From a checkpoint of a small transformer trained on Wikipedia.
Architecture: no biases in attention or MLP, untied embeddings.
Training: a variant of Muon for these matrices, 1173M tokens, 6020 steps.
MLP neurons of a small language model. Each row is named by its layer, matrix (gate and up: input weights; down: output weights) and neuron, and shows model dimensions 320-447. Each number is 128 + 24 x the weight over its row's rms, rounded and kept within 0 to 255. Numbers have three digits each. A neuron's up and down rows have the sign that makes its largest values positive.
After each neuron's rows, "raises" lists the tokens whose logits its output raises most directly, leaving later layers aside.

L9.gate320:130146109121136120117146132127066118151151135111138100148142126164122132153134159144101113125146148113137108144113112143140208117142161142112133117105146144121132137175153114162101129148129159137139132097102159111135163111100099115162134123137127144136101177157118123138130165108130134141139083139149138107066141082128133117146123156076127153130155105149085105107134090164130101117146
L9.up320:098125156147151173138171094151109096130104112132100125131112146152115174140149144136161159123138108156137142116137141115138144136162137136136154141140131149111138128146125142143137182087148160105161112156165102118131173095146136129103127106149086142167148134127126174121136163093078141125096165128096102103120150131118097134109137145136121128152133074118138092132134140130162122161093
L9.down320:126183101136090158181097091091141109120121144134167151115118122125154120134160105121068137141143124096128086129094125110096105087134132140144145143136120151122148113127146126134187107116141104159099150195127135140132180132152106086135107126154135109129140104121089134110096136125125109138149148133113170106135138132132044136148168171087095116147096132121118136109132118135123130111136
raises: "ed", "ers", "ors", "er", "ment"

L3.gate823:104129116117161139103143132110137116102045126115104161119139140088136093129137088076134131116135115101112124138153099124149122136114088120095122115162137114125103129079138108133120148125141184102105128114085098119142065093103128134135116153150129145102086117081132129122117122099114149138148127111135157131132136124144149188170114098127117113103128175163134107101116129121143162093139
L3.up823:143152137109158103118164125112133109173116122125153107162111112133099158089070160112123112110134147119119134111160155094163110144124151140150129138137110181130102146121156182116117152114099122101101165133139107130120124161150171125139152115149138103083182120136136135120148077095085119173106108130112101105164199107147124118116099130119104145139128145137092120162121132119153123135155
L3.down823:101161088152092159140083145091119150089114125102101142104187101100116106136134114134192157143085101135148144177042108166156153113137126110098134130133156126128138110115124110160148139139151147149154143142151145106150129103124121127128126128115103161156063127103122105117125170138164127133125179078127117156113118134145120084138162126178141117130140145135118117116147126107122137143103
raises: " it", " there", " this", " people", " the"

L6.gate358:118143165097132121130120146146078155136140079093104117174120155118130167143136148129108133108141106114102156072107117152130114121108108156113102163127123105144135130095136109075106127126144100123114123176145115098186110071153124115111115131124150096143130138117111145121122156101105170127151148132100113158124153145130137112132160201144136134152135133133153097099158167089131125108123
L6.up358:094114120133137134165126157109123108119105058139127129137135116139117136162081155108101091128140147135131144155140150120087146124124058135156160134076102190131100148107132168122124134104136123124091097113128142080161122144112155180135120146107114117143114135135127127133139144051122129138089100153082176103093100135194137128133102148119131080154116098104086136201155145102149118131154
L6.down358:114137177119117137150101107134131132119193163101113101191107089116152134099135137088138116147136126149128094105115149130168146139176175107116118162094132154103127092122121077091144161125142123132100141150145112114169172144143128093141148150161121042134151121130137131162062139134148142094170122113139168129121115142086152104175115096090183139149092099138151112075110104103125139141127
raises: " themselves", " jointly", " their", " sail", " them"

L9.gate990:153113145118127121128129128150165103129160119124126114093132151141150092169124114103097142180139121153153123103123161118112077146176131109137108152130129180106125124144104167132098177126134135133117143164174085090156117169090094174117125113128139108112121145151119150086137126130174143145130145123128175153093138125156127194135147148137128131136133123129133136145133148161097107175151
L9.up990:170103137112131109140124173137105137138109097128129151140108149164166132142136099084104139139111110137116114077129101114132085134101123121160145148130122154114092106147153134077121152127121188149126135157168100119122114135123100165122125145132149153086133111165157138086121126113126124132120147148125124123143143134143176223154118127140098140149144112089152141115074143140128071178120
L9.down990:137126142160145110166150144187144138162159110137143111114110118130098095127103142126114110148145129087124136132142124159145069120104169157092129106116115138165102117133125108133148136143119128092132133087145091140150146163117136156120100163120102145175098168128131143140149119119099118143143147109076152138153166064125138123126107133143129154105135100092125135086163146142106108139122
raises: " 1906", " 1961", " 1931", " 1960", " 1901"

L6.gate269:157133130128114124115105077130138127107104156135101130104139152145098149113159083123115104134139168108168150105130129140112128125095099111105092120096143141118126145134134100130119151133124125116126069129110129142167186131147151157102139131139108081123117071137164104145079133144148126124172146113157141168103118139119124118140137169097114103130136116086149114125103120129135136136110
L6.up269:148129136120144125113128104138173159125149165096088115122168158088107122122146092115126135140119119128149133134116127158085133111118096150111122078110166101086167158124165108133155121138119113100154101126119127163132128124126162124124133133115093189127143082096132109121104107126147100137157139086118146139109107131142147139111129089119097086119140121079170124166122114164130113146172
L6.down269:125113091138104120097094160104080084108111114131139144123112107109160147144107123150122141100177107147092138136172144146143140125157112147111151164128099112136103131148116117084124137103135148168141093108119129065107132095130126143150097103131115085169144145166112127150124121120077166134117141162123147127148139136128130144176119120127146202115152144188106132084173121077095131105132
raises: "sley", "low", "ston", "led", "lot"

L7.gate571:096130083145137123114130091212130138107144093133121145115150092147126099085114089127190157134124124135126133101101144122093105135118116168104125118138148146107136113090159129132097115126090114135120116188111110078147099159096116174133151101075125157126101153127129120116139123123144091116120160162131111130143170171121124163143139113141092106142084080183151108093133177116129167152133
L7.up571:135135125136106105148146077130091103151138165126122192114168124138121103122130154100169150142114150110129109133144141109099115111153127136125126107127128169081112108117159143147142140123086131141117088122071105150125109098085158150114156143149095105096091112158132139129143132123157132158112076104127140118150148098152118116109133127130148118153143079129111083089134122114147149131139
L7.down571:121118127124174110141151162068180122110115115089149103141085144138168109115109153156123117106127133133168125118174113120162149127124148105155129120131120135146161128103135142079104116158132112135139178126137163116138146139126111142131103130155152114116148132124153144136109110106121086123142130114158160158147122158134160139128072161144096126111077142136136136126122125105153110132133
raises: "e", "y", "i", "in", "ified"

L6.gate595:108131110138100087106143114132130127153101136118139126131155153108126145120136120117144118123142124131125125146095111131134131169139153099118091124121122118111161108159133134098095156128162141132171113172148119136116159121096110105118082147160148178111140113107165112132145155136144178167192101128122140159081096126102133104123129144087203111119129122140123107187114073140155138144142
L6.up595:114138133116096066145093061078133152113104110109147142107155109148143177126096126114122074121158169112155087140143140093102104137140076111153158136130116181154133160122093161127136110112148144099126140163142146135106130127152090129132130142103138139113133141129160078128125121096126124137168141126115162167131112092110138120117110114135134128185125079113094157133133123163155138095163
L6.down595:136117148135138154127147184149142110141116087121111153126131147121087135121099141113135151125120120124157145141139121167167120146103135099172080108149116134124106107172125122090152156139143093151105169106174077104184147123141136115127155179129177103134101145124137173103106152149094096103079181091144121089128134163116100132182124123081135100100104169110156117111168123081078144137165
raises: "They", " their", " they", " themselves", " fight"

L9.gate395:086124071179121112120135166108124152135108123126135119118138151090122128123162131098114146109098086117177122093117140153095138106154117151129075111104113151146122096089110140086124154156078137154155146152104174139140125125157179112170118121130084098141134112133119126112169130149150135136111135127142110162141111085136127118139100133180141123161152171145140127158151131135160105099160
L9.up395:130133142108128072152161130128137147121117095144134125144143130183120145117168145136146177115145129101118141090107140125158149136111140178145114148059113110159108122143125129134111168110047154075093134143121123146133137131143166106155141142122142135122194100157105137198184110135102112138123128159120129123100135133087114130132119134136133121119120133142143110116118134112128120124111
L9.down395:088126140138134140104127134129106144180127104151132130142180106155084120110157125174191129130129174106162169068135123153136119169114125146112159133134157067116126112099157144116117119176080152119156101131144127102088128153107124120115119117119117101122111120107125168092074061096168050164113159120111127107131108112137141151113120103121119139110113158112157125101121183117132122084136
raises: "and", "all", "a", "or", "y"

L7.gate1021:104118111125114147091110081155087127103129149140120103161119109149132145113143125172132168153102161148122125140117152135141103100155133105116094100127155118110163160147154180140118123146106128180098117175127124115108106128138118163131110126149125092166168097165102141135108136114096117163081127162118111164089143139129148129196116138164113111135159104183114160093149137108184140099117
L7.up1021:122114124129131141180172128095146144146089157120141123112096098117131154130136181128075108116116114061151153122129176179147131113116148094101127160147124095114090138134138139130155163144111120145148063118102154130099125112108101133105141104136112108126114131131126151136192153166133107154100155145112141155143095147144143141108124093099090169147150107145154140118107121129161172107120
L7.down1021:189148126106177163134124123141093150141127124122116105131114124133152131108117107165135101173128130113128100147106106089101116168116188117122121121117131130123135091136114119109107086100088120160152153106146141112149109135154153130125111163116096114171123113114161114127111156120144142167120125137119170131120137116097098141107113108076143115146112145116129105093148130151105113147094
raises: "old", "to", "ther", "tric", "tian"

L9.gate510:087173109148139169105132163086161096083102114068120110152122149129106163108080135119119132202173155139136124102152176146130118165152126159105093114080108115109114158119146126134125100079063194091113159081119119114102117147123099146143163104133125155117161141120151134136104145135149133134138092134072119156135167160141116168158171105159105102109124152159097143109120105127125152129129
L9.up510:123140124112126165094121171126160120168124127137156157126104169125104140092108158080167106135126159172086122146111195145108135122132119169128123109130095146154144148132152145126114144101127120088093091146109079102152119139094142107156097131122081143131126082122087118142141143093142114111194136140140113162106147121142124160152161162153156096142132139135152096116133149100140158166099
L9.down510:135162109126127108109115145146120114166135076172129135118132138145111108143114105126141163090104112136088152136131120117105148117140124142120153132148098154121161126116140153140114128126112123157101100148107153091093108095153089097154101123136144084134114117114131121125126117157105138103125143087129127120134116148136171141123109139127140168123116108110120159127139140129125105119128
raises: "en", "ana", "ency", "le", "e"

L9.gate167:165143141094131177139126132147132099151166118110146131155112096135080104126123148068166118142158102126079120089096090170140141110124139131108144099121084104188153103133122150163139074131129106123143119094134133162133097131123162172100129155165151144119117146122138138157140152154122076094129136184151132153127116151116154138106115165137139117116124143134113136064130109147105142088123
L9.up167:120103080108112135110121066112151122097114110128107118137142113149164097150136138112166150126144158092126101108145151149113130109155130111134165151135111097113112152107142115147106125084134183139129112156123136116078128138145137098127154151088146132151170095147151135103096111127103123167135129125116117105121152098120121105113113113146130125109156126140112137110110137133158091131143
L9.down167:110126146132119102127123139170112158141131140136106119131143119121144161112089146154142130119112156083110133117097121117142144127128161172138117133109154135144126138138121139084139140133168118099111123096132157112165117119141094116130128145163151145120118087136129122170133154115181135116114118109155151138133111097109134118146131125164125174098123113128141106145109098145104125122108
raises: "le", " matter", "hra", "lore", "in"

L9.gate941:074140148123168107147143106139120133141121105111154134124145141138133122129127126115143118115115171130088149157117161111085163142140136202111124100093135151154152091123146107118111132132144146131137160108116145169138152127128115117130112124179094166176209102137147125120185120159113140135111119121100111121164119123146124096095122097094159145119117131165095146147140138156080117133110
L9.up941:095124138120122123150085112127084127135123118120144142122123121166109102111121129124169124139104149176109143120099157083067152131119151148137139122094136128117153124080145152128100163114160111126150139162101115136106187091136130117133129103137121144186159120139125117126152150154132146156125136148135111132150092110144116119127118103094138126120118103135111150124137093148117135076125
L9.down941:088103115117156151103082104153106123141116129142192140083123129156132120155094128119094143169133144145109135172097086138081130120170152165121140154114145126125166151138113105145130120148122160127127132152130135145146151198157111118145162137128112150131111130126139153144156124142179142139087110124087187142149108117159129108151150116157131151151190116115175126150149101177131137147136
raises: " cancer", " disease", " acute", " suffered", " wounds"

L6.gate76:099156106143124182119135135088102149135165091134103137122128193116103150112120158110111118109149128188128114145121121066103100153141100126130133108134123108139101145123131130089107100140121101152103158124067142098140113125131151147171119141096132115113128148114145144145152119079135158149160092124139111151125101147128147177102122112114137147139101115162123140164111099122179139164117
L6.up76:135136103160097126125102162124111093162111117132121142165139164172153121126128125165133123104110160101109163127101156131098115166113134116134122167087146116110145174130131112121139045139090125171126096106169123106117150127086145147145107107122159107088102135113156131127130184140146136112142155110100091151119142137166137137152120113113131080129138165125144140130165081142128133153155
L6.down76:132134098116144182116137149132138135110154135164129103103132151115105098131099159143120109172122123156137095164148126111147114132132115130162112124166118141176142128119157119156172108115096122166133127096144122100119166129118137146116132138124113112108136105124068113158135122138108099129096109141148136136155083138134135124117150094152136107135120125130127108119115121153165138102086
raises: "ons", "ated", "ates", "ide", "ator"

L8.gate769:128166135164138146114121140126124151155151146084144153107121153127125130113139107124139102120146152121112158150091137117128140075119124128110136128163124110113084108131148112112146104179088173160097133144075118118095081106141095145121180143102120139106165126130077106131146138133128130145160158104124100142115117145116098172158105097127131126177131112151131092129127141110135112130124
L8.up769:100101196122108147128070128121133156146132173120085131152116172135088163111120118123083127150105133138142177122142127111099054099112141136156110116129115100128109146179138155154157087118152153123078143159110156140158081089086107129113095168083135146102145152074114106130160126094126174128113113130144141145126111115133132164161116113095160153142122121154141124160094124094123075138103
L8.down769:103143132127151123108066138171151170126106175153135150100141146117107124104095133120087131164179084144114153144159130101141131129129139126162127094148145125111096129149134144127140121125128126125140085107131143150144141152087133086110138139159102114144147113184145113095100106089176129161131107124135111112173103158115141143168124117145128104116157105126150122143112134122124104087126
raises: "ese", "ise", "nn", "etter", "ize"

L6.gate1013:123143160142110114132100119100125146147156141160070112135131121140107133120079095148056137123117106102141112128142152094165101147134151121135140104098128117090111102179142155102117099131108128123179095147106146129124118141098088183158098151140157156176150138077084152123155177140113098129107125097144103122058120141141106170160127062095164079122111144108145132154086137165145131105124
L6.up1013:133142165153156112147104154137148121131122119172106110137103106175146158164113132089100092088143116183122085113137123139109089108182132126148153136157130113119098099159105123148133129080125123134106137171105156104129140082133134148153160125153132118089125128134097159102132128136124168177164101110187106139121124111107152103170127114141099133126134112112090142123124076105164123103145
L6.down1013:074099118134141159132090125122095134093111106099161168130160161092101132083159130120169127173135167129100114151137117139158092125066132145150092111116146098135099124102138131126131165158127132149116121105125098153129146130161145095114114129104096113157171100117150085139113100133095122115132150162085134111150106201141156111067133108121145142110104135178167133162138110086096116156129
raises: "ize", "istic", "ise", "ist", "ised"

L7.gate747:114135162114114124146139145134142145161136163101153152125174120151103136106132149125122131135084123152148102099117094159136102147127083121114126144185125104096116139112114093108146124136147128160139133119075121132124116131151074156132137143055124125151114125100121148119134088143133129159066106143143082161114152175141103155137188090116104166102136136133121163129140207118115151136130
L7.up747:077105169168134169147125152135137165181146105133138149117156156126123139086165194102150161135130121101108144153130133135118127159135107160133077166137148124097155171132098127159120126112137146181104149114105081103087123156173139115152164143123125182136147130144131097099132120127121135157098145078152092124109106138156123131138112102074144161174139114156145139104113163133125123085102
L7.down747:114127152124076114150124095129159123104121123098171142116152107153125160103109109137108133159100148118110107120130125129111107136078123120103137151144113096118090101089131089114148098128122154137152123119157116149140120144119077136139155164116154132078098118147135166143118105137148127114159091108161090158109152128087115128113106128151098158127124149116116087149142171115133166146108
raises: "ler", "l", "ische", "man", "ner"

L8.gate64:081113103141145134103077137140122120125123105135130154129098137103108119118137131123147176088119098133131120117200102107123091109124081107158123135122111139110195117088125138148104117102118089086120143152113098138114156110116148131144101147098117128153173148133163195100125142129113139119148096138126152122124122141163136103122105127094129144117145175142133169103125101082123120129148
L8.up64:140128130142118134173126155131174104138148133111117132110100149150089102137140115131166138149126129124092117117174168137158148144120103113156103145109146112130137152114119108149138098146123079111114153121132146090137147099159132119119128086118124153143155119130123135093133125128074116167135152130099122075105111167107111111190143093136122085097138112114120100086107125155137104130128
L8.down64:066094141094147137122123178143096113121090134152125103126136111105151126100091140148126154152101119116148115094150115133143112128153129131185114116152138122159145122109093117111126134118154099153114129170145113143099166102087161164164115139098119112122111120105079154111119124137169134094125091152130107132119129095136063142135112150101148109076119135105147120169125108141079124081138
raises: "ation", "ator", "ated", "ja", "iti"

L9.gate447:093108105157133139141104138142115120104143167147107107165126112127124155157163152161127090129136108126124150146135132096068159128176116107132086128162122115122169110143139105126148139145132104124085109105116105137165107139120105160151133133080135145136139107186133139141137136121138093121105138139109129100085110145136134130121115166119111102112144121081121120124167104109089086157132
L9.up447:091130123151141131150129147148102132157188174144136086093123144131077139132083145161126137093142093151081122087118103120110106117123115128136092115151123105120141151141158136124142113112133134141099130128116150153136120151110161166117118108139146106148140148136138075152101116087139151120158169094082143166115127106155139153135132140148124140163104144099178132101103122131139120106155
L9.down447:146107140111123128143116089134131143155106077120130143183095099128126099120092120151166149109115173138132133130165171123132128178094136101127123138135098140155116138114144051093119169159111104110144148153161110128135139128127157139126114100131136156109128129102143155136144142120172127162152104156178097138165163150103131090127114141144121107148132162132152068101115178132144153143138
raises: " died", " opened", " lived", " arrived", " moved"

L9.gate980:092176123139104140124094101110085129147115143143167103114128108094119115125104134170105120168145129076126138109107084123093095138159132119129145091135099146189106145123113119102133139161112136120133150101109179084133164109139134116095127121140113098154125105128095119146104128120157117120159115109152135104138145134132140135132099110125141121102106169112127119124069167087188143134097
L9.up980:155168145159133106168113130111123122155117089103140155103132139172091137154137140136136117129130150134093112121127120114086132120129106129126126152092115130128138158101173122130096118150121117112113153098131102137132169116157136134133104105159188111120111096123081085132152112100098104154141090090160138117153149119137148139138146129087105150142127141102095125130116123100157133143104
L9.down980:107089137129129117175130120157114117153095173119152140129124119147131152144148110159116101140166114117084162085081089159138106095166123098109081128122144144148126153139157127149133121146150108102142121109088153112143149112146124168125079124110163139112089121135151100137166071099134134133160110054144055129154147121142094131104165126123145139157116143109139125127111168198134130132074
raises: " Elizabeth", " Ann", " Margaret", " Louise", " Mary"

L3.gate732:148068150133129152097173113150101108143089132123136172114154147120090137117114181122118139153156140118143139143097168123163140144119126154096127119110108150152146157101112151156093129135074170129110142103134115143132118135133111144182130124100103106141167156101098151169126105123101164160131142160112166104132129165133148087128096178120102141133065148153102149095134117100121135131129
L3.up732:128109161141136124143103163144110147125117159101092217156146152124123153123108140118149118140125117094137146165098168151138144124119173163125122119158129115162136127114121134143111152136110124103131135128128153114095156149151064144085136103112145090138131096065094164108150157142117149118125133159136149127111160081147145075138104141131116157121116128145082112160116107104151111140137
L3.down732:130165113104106134115137109121140117134137099146145053109126113127118118115160102150107142117127123183139105069168098116116111105140078092118128152113140127114113114146135104091152102114149128152126122135138125157151091106104161087197137153162137152129130151172158089147107073111135106126121121098128102134157104165116110158134162105120127108131136133091172159124144141143109137118117
raises: " available", " able", " credited", " committed", " constructed"

L7.gate738:105125111133147133131146133141086144133130132117134134094124117173100101122128176134090131160132111178089143128140108144122140168161079134107176122148171103131135108135160132125154118125140121145113088131124131089161128178161111116182166094090108106130140139144141095117074126169150144168145125113116144112089170141140182152195103121161157125172129132130162144097132096148111142155140
L7.up738:135149122132111137149184136097119141167112092135105130085148143135145074114134124135159124148139121168168143137133166157134135123128131117127106112072169123147142093099122141094094116131116145143123158133121155104132153133153139086160166154109133127130135122115166170162125099125111140144110120124135117138131103107136131138117100105155123112155141155119163122123109106083107132074099
L7.down738:106157122116121118160157127092142152131138140130146117124141159198123107155125209098113107086143117130095086107140076136128106141135114088181121130156153131092106113151105119135121097119148098147070101125123136104139097129109136109130141115155134139099114132153138124119128120160107114103116071126124101130111111137139122115107110108130168173143100132107126122116136123158162133154112
raises: "hour", "set", "she", "load", "ress"

L7.gate644:149124063146174128143111145133125121164128156127132107099150155126126112102135137107133099115109161111125139158141116095128169142129155114113115139129094118120154163126118124148084124155108121140126121116132141150126119115128131101166118134155130158117139136146091126128133104162127108164117117114173132141118106099088125144142139136095159095109145116130117139088146116136142165147104
L7.up644:143121096137159129114121146121171124121141115122112187136126147134127117158101139139061128111112176100099150102144154150122136144130104154157111099098138118096141129131151123136133177120102177114096121108146126100086092115102125148116127125136080137171134147153145121071126177106165122168121105109129106147104141085164137139165129130134109097119106126093145154125138099117141133133094
L7.down644:119109095131144106159101144115108137116110143136148109139108125107095131131112146106091084153144134163118151097144132138114109124144119123124105198111116138103107120111131119136123079113154132102147116104127108155158146147101116134182142119108130134103124084181080091099131132097148128136116139107137157112129141119081123124142124176121123123083111130153126121105124150086101096145114
raises: "ress", "led", "er", "ett", "ers"

L9.gate677:145112112081108131144163087144156144144109139116098141111098123112137090147168108153131152112092137132166107137122161119145126102141118131114094150116135079139175144146149141088129067133105156159135110116130108126127078131128137122121094134145096116076101147078120136126143123134161160066149132122164113156148124159116136097132155128123124091111158092157116116081109118163129113153108
L9.up677:133083103079131104097128104140111122116078153114116114116089148142146146152139090156075095111109138141161130119143151138123141145172130155141144129116082140120135154102104128140105106126075133111151119147125109113140064137092097143097154130133155146080103108096128142133127128118115198146143098171159116110128122137141118147130133124135102125143186115152113136124164117132144119151124
L9.down677:142130108151159150114122110141143116150149129130121164135186093092136130112116130127200135148145131123148104104079128163112127097071161108075129171135146146148132072169152121138123132112142123142108147095132123176144148142086164135152118110102141111148137123126160151095141152133158138123158173039117160161110101142140115124173132123139157120119094104117161128138126164120140126090098
raises: " they", " it", " the", " you", " this"

L8.gate970:119128131139116123128147161155110113141129167138078151107120088125139090137146138126142116123135149107112120152153113090084153132087151158129113104113155160156132126094124162114177137112094152121082100129154078162134129092149156115104155086172122129106157146123098099181121148148147118154102113124169148147143117140115095142152135190136144105134109124182154136137099180108124128174132
L8.up970:145142149155165111145142108126125155156121091136120130095104129135170125120151120142122112119139193080128064134120150150157148133109081128126157162137133060165124180101157108118126119126095107115102112111134121115125132080107168109148162159157138110118141082106071128113159129115143127106134160138118171114090117143114124146152102148149132147119168132149165157087120115154141097107139
L8.down970:118155152106163111149108133123100158110054126130153105100139112155176138150116137095100125164133118102144153140151117107096131119149135143122107147136158111113104120113118153123116136125159144139132099119138148138109165149125174116136087105165097136182128183160133100154125104108140138137131138097068127102101129148126150136115149097132169124165101125128116125132147094093134105121106
raises: "old", "n", "un", "ult", "te"

L9.gate60:129125090174151156126143112142118137167154118134073147120108116115075103137102133174117142132176110122097078117139116167146121095154094082149099124101121111153073119111114081142161113139129139118126126110129093101176205131138139145132125123102155142108153115122102138137089101132105101169106140126147124144123132123144116104112128115121150134145078152128096157126171152090127156185162
L9.up60:070142104097090121092094105139141100155136142078145155136105120136149124149130172107106089118168085129153118127114143117122140112157159095136172113149105131126144138093151133119114098185061107158114123125139132124105119163126140147099091075117128157109111110118120103137107122143110122141143113132103138102093062102158126115184081096076178107109110122148158113112104112135155159157115
L9.down60:143098099120121177152140165106152165094114061139179123132116143177105121121095140101162095127108111192129142110146161154090142127130135177157160165129138117131151129155166171117124160128104167063134125082144157129125134107184143165141113145115104130112140093152154153148101149127094134115138114139112117120151128128123157117084118102174105123112125124091120113098117120123128100130168
raises: "han", "ine", "e", "y", "er"

L9.gate55:122129165163094180113100128136134162140128133110180106123139115121135112128101157169171143155140138096112127139145095133129152101137134119101098148074093096126147088102159096099127158129143126117165158124114145085132122077109099100134091109153100124130120131116098115108141149104134128082149139128127097139106158122114128108109095167116143102164124124100104151107071058109096157100127
L9.up55:148135136145097132145111109161146136119102121076109141109118124082115121117146128153146167159130122099140115071128155131127165108145150159153134129097094134118134129104111121143119139121166147102124121117113124125107176108096129151116130115131139106128213145152160122097130104130118181094179123121097143083082112151111107163121026097104132136114147144149095123108173147140136143098180
L9.down55:124110147101117124113127179137104125103153118112157161131160130096110120172121107133095105131105114126099104141161098115120150148119102115158119135109123143166108131123114109141134102136107143156148172105134148122122100084126119111156154087163115154082161132202147119118165135124144125091095144093132156145121134130149137118125118124150109101134120074133120173090129087116168149123083
raises: " Times", "time", " media", " critics", " quoted"

L8.gate360:130166122166142129119120100106131086123157121092100084115109124148119110083156145140107120156157125128121154155146109120156133107152120121078122117139109129146134121119138180143150120087087106137123122076109152152123108133161121098128140192148111105121161099126109171105078108152102119077109113135089165107103073157164083126098109109138090085113142113134133139080156114131120147108128
L8.up360:150176117131126120165130162085133108116144129121150121129112126081076136096155150194151102210161112083074158148177106127148131111135144102136163101118120127098126139108131160108125104152108090150124172110160081119127120115150115115127082136145109089114137105143130163116102161150087109121121141150098159110134113122128155115132096115140096134157105094106129130151095136097131136133121
L8.down360:120111122128141106100141121182147161131176122087115141120103144160135112086113100106098147104126109152115092112152120077108133149126116127136128136170172099109090097170101126095123170102132128063137066131134142144122129148125186122114149111138150142163144120125114100124121099136146124127146113096152121131101124171147118124164123158101126151152187148132117140191128103129110154116162
raises: "line", " to", "ete", "ed", "et"

L7.gate691:134138147101165154144114123109075099133145144118137103100124138098071151117088161093135122110161128124096138112138095153085164123173136122114083175119088110113124108125109117108143146123148090104108098099127139096105144065111124126158136151113120131132130116138168111137127157099147108160138111105115153153095139096112113141139141095096152119173156135124170163134118101137153175133184
L7.up691:106136158126121160147126097124131123092150161155133133137095125164126129145138130121101149091167150099130113179120116207166176095152093122127105156179134101141088084130146123133110120103095099146103167144142111084104169089135164182122150153126137157143129097156153115128116157111125100155152100130165152111101142131123122101142091121155145134134127133136116126108156120144151124091135
L7.down691:140172139100154141108154081130123088120139158114093118106176175108120144104114107127133160125117124111109136106117134118139153093117144111148116148138135145157087108145137162129167170131155150152111166108108122096110133123104145113109163143121110110121111158149109149127124128136201116164112128142124104158149121127091148113138151131066145122110116122119132133106089132153133149144099
raises: " children", "d", "do", " their", "de"

L9.gate539:159127165100160189105154151175131060151121147077127115114136133139136167104093154147107123106114126140101050104141129103176141116120123134114156128117139130079083141139130096094140135144172134128081123092140128151147162112138178092106117109133157105149144155174121129117149143191141116075172116120150123123122136122147133153101115085118158124075111141096108122103088084134100119120126
L9.up539:151146138101105168154143166190102090148088165110129145157145147105146108164114163170140151136087105135123102139132132133159150137114160090125097124121150071147121100122138106170108127132108140111137154148048114164173089103143141130088138124102121129118126120142170124188169182138118109116132162107145120147124158155137131122151084132127123129138133131086155114125132142091102152162129
L9.down539:127108078119150147117060127127139121107138086149110134124152161127144079113108155110045108124146158120167154074135132120099111126153102137156132131088169165118104141142148116147202143099130155149142114115119111095075128123089092134129108117127162125117138124119113109103100121097171096183070157117122137127136118118110098134152132122180118138120166117128118127115138117117129131150138
raises: "ers", "er", "per", " were", "ped"

L6.gate131:109183119141134119138126150123118141146117051137153148172117117106119133128121150141103087100121188162145124110119173121151131132122086150142134100091118159077081119157147147105157129175119120086121144130104159111126140116163164152115164163125126071137111134138141146122112123094099136134118097084153107120106101182119138176100106103126128100170165111101175126138144110125135110098111
L6.up131:087152107092124123115075130120094104103140126134139112123152085102124134160125097107110106106127094170111112067138123113134165109175128178144138126090120167100134162155136138126108092137101149131142110122119099090162133115140168124114154147115136105175153141084193141084064112071101142174094124116099163115119088148128169128099145109146139123130132084159129133158106109111112105102149
L6.down131:130160095104116141139107100132160143146125125089126144176167085142110135107073181139149137164168134147111150148104136147085098145129116083123113171119110107137130080138134162152115100124143170116138124120184181148131170132113112177129111145116128108137112136130141118163126140148132156122121131096148168120114166152105143160167169111112134136100140083100168098124165118120143176146114
raises: " serves", " develop", " becomes", " promote", " provides"

L8.gate341:166119157197135095119121130131124090116168135096100134173172098132088122108143135138133156128123113156118105120150090140120170131147129104128147094175132152117151127138153149117154086102153139162141136126115127111142094124177112105141125146131140131135123155129117102148121128121093116155152072134137106143143134125103178089139093122131168139134167131150089148129119088159108119115161
L8.up341:125130101102130139073141068168130116136155163148125125170115114137157098069108115145139143139089153125155178164101121121143166080091171116077109104133156129120135144124154092135137158145157126161131131160099116108122130154108125097125141111126111129127109134114116143068105139139131143165137136127108119108116095138102111103111174123128127136133139058118145114128107153193141134096112
L8.down341:190175094119156116093114142128157102117155097118123150179114062121100156081145133156096128110117122144115080139126161132129127172174102142139119109106126136150117102159090149123124122160106152123147131096150151130133129149159127107068129156116146110120128165138117106148101127159095134113145133090095160138090117148129137091120088136096113135143113173096089137142135142087096111117118
raises: "aria", "ari", "ary", "arian", "alis"

L7.gate586:141088171092134144136115144066170108171103125139120179121108139156105088186122095113131125119138138156104163110066103143152161101148145113136088140126146116108122125129146095148081143089127139098111135122087106131129113118126131156163109186143145177130104135142165163118121124100131092142136152099110132162094149183120092110118116129155140123115122120132136139161117124131169135175142
L7.up586:093109119151125148149140118092107121117137116143090139143102148116130112186122084095135139120094096139093150088067148128146126107156147138118150165115125111119121136157155107166114168132109107101137148105112078104147151114128124156130130141098133132146133118138141127097122130124153081141089116083149109134116153107168115168113108100141197151099139128123157153172099101101192132190103
L7.down586:131131124118128102071145160123163110105116129113136110123139115179134104095090178135134129143134138119184095176154139130097118128097148094107149077106112093124138087097147168122156103125159139141125095087155136108122124147105134119116116093149086097080138168145122141110138084111080137129156118126104131153153138093112148128146131122127107119151097091145127156121125136120091136111133
raises: "ib", "m", "ery", "ran", "ras"